MLP neurons of a small language model. Each row is named by its layer, matrix (gate and up: input weights) and neuron, and shows model dimensions 0-148. Each number is 128 + 24 x the weight over its row's rms, rounded and kept within 0 to 255. Numbers have three digits each. A neuron's up and down rows have the sign that makes its largest values positive.
A block is one neuron, or neurons of one layer that tend to fire together. After each block is what it responds to, as a language model described it from the Wikipedia text at the highest values.

L7.gate6:141169109151143132092115114140143154138137130100137130141144122134136106171132115093170183164150086136158130115127145145136086106144117176161138079125113109107159133142113135114139139137075134151126163151112077169176141134153099128152114127133127121110116158147162128072106101106111128102154135139135113069123125172097115121112136107129145123151123154124149121123114133127082121180143164130135152110123119148108108137120133139114135145158147112159
L7.up6:131157165126147121129112153123137109109118125115143077169100140109149140106143143168139131129125112132087136075127158161164115109160149140118134127100110145139129127140125145127165165134110161095166134104142145128139156124034138104139110127119125126139160122115107095156149111109112121106175104091165099138154081105106093160111100116113114079100118137109134162162131133091161107138111146122127119095121117118137099154082136127105099094103120151136
L7.gate131:146125067128155141097113116137103128115117119112098103135097137090136090092136160079175161135132034155120126104111104104144170169150093164130120153164109114152178144132146091121155101144119143141131112165120156106104076134139212113142107124118103128142141172159128113118139127126132117094117141140098121120148105106110142138145120118123156094146101178132133143109095150111152161119134149108136138131110102120132114113119130111154113138098102090107
L7.up131:145126131109136118085110090148113166109129177139120122121112150112154103121127143138130135127114147112145117109133110110109163141125124107106114134096118149110145129136120143128144127130090120132114141123126145110107129133124130140119132160101116119141076135130131131119137126149148122141116140116088146094160148157077111137157146143090113164137139122155184139104160135134131122121158121097143145075133120118097094092141065120128134105135117102105
L7.gate170:120082112131162111127134131155083124133124119095111155147145121133131075126144160091135109143123084124078118137143106170135113151123126146120152132114103090108142156154125107125139132128117119108105125139102122110131177124102164131127120129107124156094134114067088107115149070126113061103143143109118130095170054119123096135121144083152113131140141165115170160148114108159129114117145134094117104071141103167130063124131151130123155112151147125131
L7.up170:130168125097105119108094127135145134124140149160109175086109104124140152112114117112128171149088139134127100086134132125108159143132077120128123105120080120154167148089122087149127112135126115115138109160167170139104166094147128128138123178153096132152153140139137110095117173098134122140137091157106118131105125120160068132184149134126128083146146122141087147067114090162107097119136127123107156122167069109099111132103165085081143131169081109097
L7.gate542:134126084153151140141140106158100145093159126152104071172154114144121125131082149108119071152176130053150125123168092133135102125150178168137097165124085119148124118118131118099157124152097122100110108125130145134149135139141122112118153138158141118118109110140092118125115125117103147127165166137141116089147130174115115125161102048135130162135125116139184165131176127136139153137141157140159172123099157123112086109147174120127133100099155146138
L7.up542:115148138147149153123102151152123166153132127124099167112143123137141121120110151099105141193128086084107161108134140184117128100110147146144121128131113122154157127136119171128131088143132136167121152146128092151120124158147113182139130129109148091114174130112139099147170127148135165122151129138130139105112092136094121106117148146140114161112129099097085109143127142086147161143138143144118122134124128147147107123131142136149116147160088127146
L7.gate582:109121141133133102156119140152111150099146157105147110117168074154112122155147151128164122148097102077120123138131096165159114172118167084154133126138112174132148112127155124117177098149117146119128133117117115085106128142122130112110159097104128126099115090145107100129144103111153103130091148111133120108164091160119146120078119113089068127124129172139126127166137125121135137138158147165112156152156106127120134127152131157133127134157167131128
L7.up582:134133143149169119142158150136060136151120132121139135108152100156113092152134173164107129116107106146144067160107132114118159094135133148130087099128116176102173175080093131205117133143140119114151113136090138089114131125119117152184122118103112135161119122127156132140141150079177113089082108180134149127141129118092128113159116118117162116122121131086100113073114153160175156113140139134135124117126122153144116140148122159150076134148116127120
L7.gate1079:100139099134107126150093180170076118115123124121125147127172136159116163178147138111132150131132131083148127125182087143160128117106134156111103125107077149126121153123094165160140098150119157124120147153112113093127154102111133133130114164114108144149133098085087142158127119094127135106152136116093130117122070161092142093135109088146145119103097110146135122132181120156154173128171155125135102098140099133101109130124143136125126114089141113141
L7.up1079:130108100190133099165127174101116135098160119087136123103152157154131115146141120172099139135132152163138127070134111172142135125104111110118094086102106136109150116088149107146169116177072123176140109137107108133141128121152159182152106162140134103123155120130111133099098069080118132136108087105123072082124130119150104125134102128125142155094132167099149154151114107174113167136128120100172144098146103135128146128136123092137086115150102120137
L7.gate1111:160129089147125134143084148141146124149127172121113175121163114140104152157127136130117119130094132192142151131139063102123098135098113138082120102112097132134125162126132138192137120126133146118117088115125112129117115131109137128114103163091101145150164116048156081119089122128147128127124101090123120111159075176103172092126075121136156155134101130123207133138137173110144114127146150137165139136150122172116133112145163118109090131114137133150
L7.up1111:135122120160157184076130151112157115101132114115122114118141104138128140174089081132166121097134146129121125151144148095095137157108098134124123147161123116135135138142113114137118083115116144129141119109090090119137139149112143115077100115098133131098137136126134101092147133150097117136106096102170099097134143139141163115171127121127165133141157133166149133154142101149162138110091122180121157101108120129090116143090156134115128082106089130154
L7.gate1140:086161174116108118107106133141117096105116138150136067113134114115133112121077135125125161139121159091146120145125161115142085131170086155127107144112113145059165160125140131123130181159099138111151146114135127099139162122104125128153097099120098108124144141128165125154109127134117134126154110167125076101161098146107132120117120123113132144121115164161162188130140138113155111156118177136134135102108135143116130147133128120123125143147129110131
L7.up1140:126125121118093158119110145122093114113141130068110127074090126155120142082149159155121170136077101128131143100127127125140100158148156165115115104126112164105126154119131124107139109160101190082171149113154153116148096120135165123130125153121120107179139122143157115127104130096165136106142090137104115107117131125121124109155149166134132151128130137128142147155115149083088117088173141104130128140149143106135090135149122158137117151128143153129
Responds to: Pipe or semicolon separators between numeric cells late in statistics tables, such as sports career rows and election results (| 3 | 32), plus scattered mid-word pieces.

L10.gate79:111120095126092094152156093120076121121140148133129107125135127105106116126120155151127167137116113149117122086166148126105148113122143111148143108090112102112157117145097102136134120139100142105125124140116134128103120107166101147111146119150131093139151100132097133115135146094127108133130121145092121124086122106163126162125127111121126106113169149131114079149128152062119107077153100144138104138121122131145169139101155123141172184113103154108
L10.up79:097116121104124105139106119130129104133103153150117126105152178149119099148177139090111129131092122122110143162149150142105110122110134139135146145112144158143122126115107147148173112192182118092155164129102118153181071116138111112145136098122130105110160134139090148095105162094169134154164141150082138163131108158125101109136107117114104100158154098194138150132090136143144158111187130099124136124139107130107097167118120098156105101180127201124
L10.gate316:147065116128143124155149133149118130135135103117117128142135138133120142095158123127091126150132135159118133148148084126117146092094122121087097121124132137142157090102123159117176130068170159120117129107147128076138108129171166167162131097162119147110070132124135130148094161117102146115155154125090128157142117114076161104153153071119164112072113129166205114178119147125147152147139148105138128146086098117109127153104120127128126143167163179115
L10.up316:111107162154152119139087188116127136126161140120075127163160117174145127128140097129130133122094119152127144143144158114112102146168196107150105072120126122148124130110155138153117168135132118144132188106126097130119137123144126163137088126175157177100103103111139070126136127086101155178112146124126133131104105128099149102144164093089105120083132142110156056142146128081143152129133116115139153123094074156167173115117130092101140115156162113127
L10.gate377:098157103115134152107134148160130146163135121136085135129133163126095143124164145140123115105154118182130121137121096144144114120154102136104166138115108131138158107164121136144137155123095110108100133171119131092146129100134150147143164165104100105123100125078115121106095120079145094120157136107116125087115128140101156121138088118155152135098146154136130153121125115165114146143142117095126126159167117134095137100161158128151120079147101165146
L10.up377:150138130165148166068103122133134160110127127161147150087120113116134142073077119166132178101132133114130117133096119110112095094138142165125106124179157147143137130167105125102105113107150140109169114119127133098142112154205138084154156104115129071157123116149096139112144161123179125177080148148127095143116135121131140108116153159136137130136111094119139134150174108137116112176163137141108164108149169121145137137117149148136135103128152105106
L10.gate469:106112083123137147151113121117121135121158093132110097145130114112068101128153128136116134110117129146144135149150124102129142128143121159137168135160121159114122142120148152082112136124114117159138100139158123115141094101129106138107118139149150092143145149117104149097096136088111112094106144133100107144086084134147132105120122097146096127122133119148146110135172134100114176175129166115137134132106098168136122127137138121119133135150147183160
L10.up469:146147103106102140142138118130145142125156119137128100105123121148110122122143131122135111148119136146113149094133132134125147139137127124148158110106135128078110116128143122140114110127152128138155123091103168109104141167135096140106107141146142165165133135155139145130096200168166123144130146127158119156107116126144106122112142134108135119133125185142128070128118137098146147129117155140120114094119095076125125112111163118085178111130088128139
L10.gate494:155178165175126145130142135125081095094083142109127143114113131098138169155118133100116097159124101109110120093141155118121137126119136100175153122129109149130159131137098095130134158107130115088118110149117147128129117124147139137104100134168141126169122116107136144123107133095104138135104114100112127124114122122126139110142157128151110087128147117127150126087129148097113119158120136112121141139102132158105162111121135119133157128159101103107
L10.up494:110142103123122114151123109141105125071099163159123101112148129143143114116138112148145120134097104098176113158148112116094100115150166125102115135135100128121136128114104175112144112081140097139098159102146114105171087126162122131142096122092141138168104138116104145102156140131134151122115115177083170143130117133104161148152116097105145176163166117155158154149129189085112143122138166136161106149161150126145137126133143111140124108105128145098
L10.gate608:114131142091100119148136145136095160085085165100132153154147131158151094142138168105133146128141107117137114172121130127117098080107150149138144111110122114156155095093131148127125170099120112131143113119146139110107117101145147142127113146129109179119105136141123122123135136080127104151133135142114173169129103117180127133124130139128112137090160133121126130115137149113126143148115121123157120151138152121121124104120093141145143112139110100153
L10.up608:153140133118121149155128147136128155102098157136096123154158095168145134150116133119158122127116145128087104119125138121109106132155137118162127137131118156147148106116141164158187127116145129147116114109139134145160106134081116155139089163113112173130158131153112116112141141113109126127151116126128161125152066154124092119151133155123123105123163127138174104137135175068124147111135151101118098070113103140083183085149151102111101132121090134129
L10.gate731:135118108152145101132122151132102103115104098100166106157123142137101119149152130124147113141151143157128127172110103127155118090143119159112132116150155112156169115128113108143152141112167121086115085128128113129136137096119086154112129140097127132119141127111104121103109172091168150137168159130127108146147106140104149143117146115147145115128160159141136125112162162122093134150151156120138147085097109115121111105150144121097147112149149174124
L10.up731:131108130123109080151093146139146158125107192094122120142136125175148108139096104137118142124161125100133079129143120137089103114092124135137163096122124117118153100119134123107122137116103143105149116107122099102179149070148120130120148148135127129106183109128099124096165099130128081118141130132111125126088113126137112115128139146117170155115117104140176111100088148119143140107127100088124119085117114122093154109130166159155162162138151112087
L10.gate1213:109127114124159151116128133128068091141091158130110115102155162135118141114125130114097139128134123140121093137147177112153133100113122153111123144116108168126148131092112147142112097154121115130177138154158151094139118121130100136146124147176081064124128115169118124187133105139124137132149083138110128141109117152146137125117128091134146101103137128145129126168114188095128123124164108106149112072073130189118139149138136152128118148148118114113
L10.up1213:129114086124152160162105116125111122176136107128161125148141124111126147086165088142172151127120108181124143168114154109121114084128106146086115177185156135151125114116109123130099133154125099154119129134120175144107094166118118152144093149108094168087118177131104164096109140086161117134132136107126107116126137110174174173139153107163115089078138134137149103111139140124082169124111106123154145113103129141141144099137146150129139137086156127148
Responds to: Word-internal pieces containing m inside longer words, often place names, as in Plym-outh, Verm-ont, Baltim-ore, Kunst-m-useum, and also in mem-ories; weaker on other mid-word fragments and empty table cells.

L5.gate1200:144117104160098101076134117133144124127144109156115140124145105116076122140153123102127106071097140192090129087147103139144102102129172118133119149104100128150095167158164100150139118089113149150101132129133132131093132106115130070093163147150137144134096146116159115101102153106157159117115102100143124103135127130126115142106130130118150120124123142173128141060131155103125130137116101181149163153134152125094133119110151078138124140125155115101
L5.up1200:157119161136198108100159139130115119129125128105077157116148145114139165102103162106148149105125110134142088147138107107138130097171156149090126120131129117159123151144130113143110162131169121120128129119104161138141096135103167148128146089100154096122136104134120108093127145136089118116122135115155126149115134116144138120128068138148143137124115153085150111119142184100173131111154138140116124108111154065087127112140168097144129134200180116119
Responds to: Tokens inside a span the next piece is easy to guess: word fragments (num-b-ers, Phil-ipp-ines), currency signs before amounts, "as" after "known".

L5.gate11:167125102127154120116137139170111116090141143084118149171162144128104143145148108058138119142122112114112141114148075148101138140101127106121141159097079109167117118124134126149109141131106135136153123160141152110095130132143151122121115092138132146117172128143109090135127090117112121116144142128130164129141077135145129127106090125150163077084125115126112164136180117133091150107129115115106092131141114122115122161135117148170144125153129155144
L5.up11:174116086141185157129114143115116173117118131087096164166128089126096114110140141091112140137150107142135123092129098128107151091122142166094116115136120102129123098104118149101115166079090168120121159105110158137136146160156156141111196156067160156106119122166140090147108120122068143121101144098128141102112116116139110118096133123135153154157101081124121153120154144108141105139136150094122122131124170141124100098172149134137140108142118117167
Responds to: Pipe or semicolon separators right after numbers in tables of stats or vote counts; also mid-word pieces of split words, such as Ul|t|imate, sil|ver, l|iving.

L7.gate186:131148114102135125092140123150149085119129144123087174129106168095094142142116103115139106131141120113136155168119114107136059150162150126126135131146116119127167133127087142133120104160125088167139154099151153146109139105159104082153109145109099147170089128150092138131117134121136106089139147139106151098101140119122101162154124087125161149146065103151152117134098148109077122120133182139125091091113109122140156117167111135158159129134128146146
L7.up186:073131121130179119134114142115130092124167100134150124140162111104115158138123108095090149176136103087143205143113165123126133159150128131175099116107137080116102127120149116129133128112124119145140124120147061159117182120146156127130156146162091107116106154147112155131125139149103143124189126143112152107123125124140109151134148098117130162119120120164122181144071140142113090159115147109131102149088137158128118121134147124141100129096135117136
L7.gate407:123117124153145131157116091156148166104095114147132131160119100153083090146124109113126095114133088114133102085128131129094125159162132163147111087075134100165093186109137153153139129105155143136136108146099127118144139136154126166117116079165137126147116128173114101163107177100097147100131123147121134131149183128151147142105124111110132101129158126136129117095126171121141131126121121094094123073113138144130139110075122149145116092080128138105
L7.up407:070138131136110142140118131127153155097122123107115094135117164139118097169106167102123106139102126113128152173137136116122108107175098154150112126121116122116098138098174128152085151125126114129098141117121142133159114087118132108147070101105155144126118106125147171149114090131131132105121120171111124127118122134101159071161160148142097126090135120187139133152098106176111159133157162137127090072139095092121136111067125103087141147122108152127
L7.gate485:142163102085117120134130192121087095111144115129127137145144141128132134108147120115116159096130155118162132116144136158093134131192083106119124162139129078139114123153158087139150102120110097131146117134109167123119151135072153164131135116159077103061114148113113118093105114136094099163158108126121160134177136125154134189176155092133172124168147128129103141111149143127094139126148102080170159164116111175156119111159107104130101151109116128142
L7.up485:161105157108170103140120134145132112140093129128080130178150134103105138100117143158148148115139126167138116145150152104148154131126146156155118132156112160143116162090145098117102165161115105113114092179130086157154131133138136126181156104130137124100099125116134130134145118121111073084156105072153126135154158144137157123174134104122133099124114114141158158132151084080143132130147153100143155143111138114120121122141147136138119159121131102175
L7.gate611:155154130146102156113107110150100111153140182132128134119133115147172149134144117123176144116156152098153141127150118090120126145146132128119145153070141123120121129132087180138127135142157097120151111151128122141119170101103122115098126150133111159104092094149132092110121164142152165122121097122145086146158154150135119102106125097111096161144151117119147148119108131114096133131144139111113154110139105154134159133123125161146126099092100104135
L7.up611:123188084146106156124045143133110179148163139142142124122119105143165128154144113107099138136141136158107146150118126112114163089166110114118121156108120133132107142089085172132120109129151112173114089118143121116120112108109095156141104108131064088116127136125156141108137111112141118110167145124124134160132155177114080155140137111102109138110113123120106171111112158152125166143094144138136089126133127142090141141151102160135136076120110110174
L7.gate616:141134120129133151124116123142155144131157126104093145087120152131138110137148151138148119175132142136131131106141139129187146123092148119107145177125132122131083115111136093121135151179190144133141155177135143088098137126150152125123104117081152129131122085129137119168127125099114089102163149096084103148110115107150098152101118161096139131174125127163114122124117093153146121104153135130114157119123077100075150133183108140144137117154110154156
L7.up616:116125149121142113106145118121129143096091121120123137136085098076120149131136130154165113127087111136186153122132151094134107084135144163155111101138149080123161113100124139136116127144164121117140126134117146152180111134121148129085078156129154153171128138153202135152107137105138128100135104139106151173163164110161120153178112116134086139134135121147134121115185107138122102127145183160107154100107140176107141109104098122118147165081139148100
L7.gate673:118138128112083167165131148136118112145116144129138166134138144127124084153175135105128132128132140134101117136138109160119148095130135145132131136116081141130141118149124145170154111135120152148114111158164141156162123064127053137155109135126111147081132118129109130160118124143171129122154135152075127136157114128133103110116148150124169149096159078089092127152115149161123158125150099084148124117112092162085099169137115144114129124120124098149
L7.up673:107097123116121148141132133146152131161132149100173101114167165157093109153158127208073105116135114117146158105126221149135152108103098139115079095149112184143158150121098112135157133187125118182149138138130080088168151127164123111095107118127104154109150120149139147148157095123115132110107120137087100130143120124130134109151165144154150155126137139174138117157115148121142141087133103123128149109091111115100107140134113135193103127108160175108
L7.gate882:125161110126098127118117096144113164137084132149057134107127122105128147142148104143152149116127173089140141122130112141094162124168145134118150150146111123136141156117136089152112104162181157115178169112128130147152147122165140134149141132116097166125120076147159110156115124142136125104153121105116090131164132147114147134119123106126198178124132107124120133105121168118103119129128140150118120088097129139108132139156130149168168106134124155164
L7.up882:164115111129155154127142111125123140121130216155108115145092123110146088103139132133142122165167173117124126116125122177120112124143146118136123143094143143126132126098127114159125098105121173144118145149130148108116116124122159118094160091108142137133123125085144083122153119094080140123116133098136108125096109142114152135122110126110136141112104117110102130106158130095123110146090091132143142152119146117150146078173138065144116140101145121160
L7.gate957:107125119135158121140127164106090131111120109143160118099119102083157150137148132144184164123096105084162117158151099153130137107142145149104124111119124108140096099116185168111117096174101148115152160126119134112083103133113146147142128149146130120087083152184127122153127126137075146126127118116138156108101101149159134132141117132075123118096126170108090125224142158078158125141124139139135166120111123166136123126151141172169148120112136121113
L7.up957:131169076158086142147121090132163132116104118152149125134160129113127131140158113169130102152131121086149089125159109115190151085131088118151145111143129093166147135125070116126120146123109161097132131172165125129135100108127129129106111136135078140103094107081095131170099128124130134105157140147125156133100171103134145136122119054110147139103158135103098157131155159158106129153134116134149134130140118097121107115154164154151093114109092110099
Responds to: Words that introduce a name or an origin, such as as in known as, called, born and from (moved from, a girl from); also middle pieces of long words (hum-ili-ating, Ast-ron-omical, Off-ic-ial).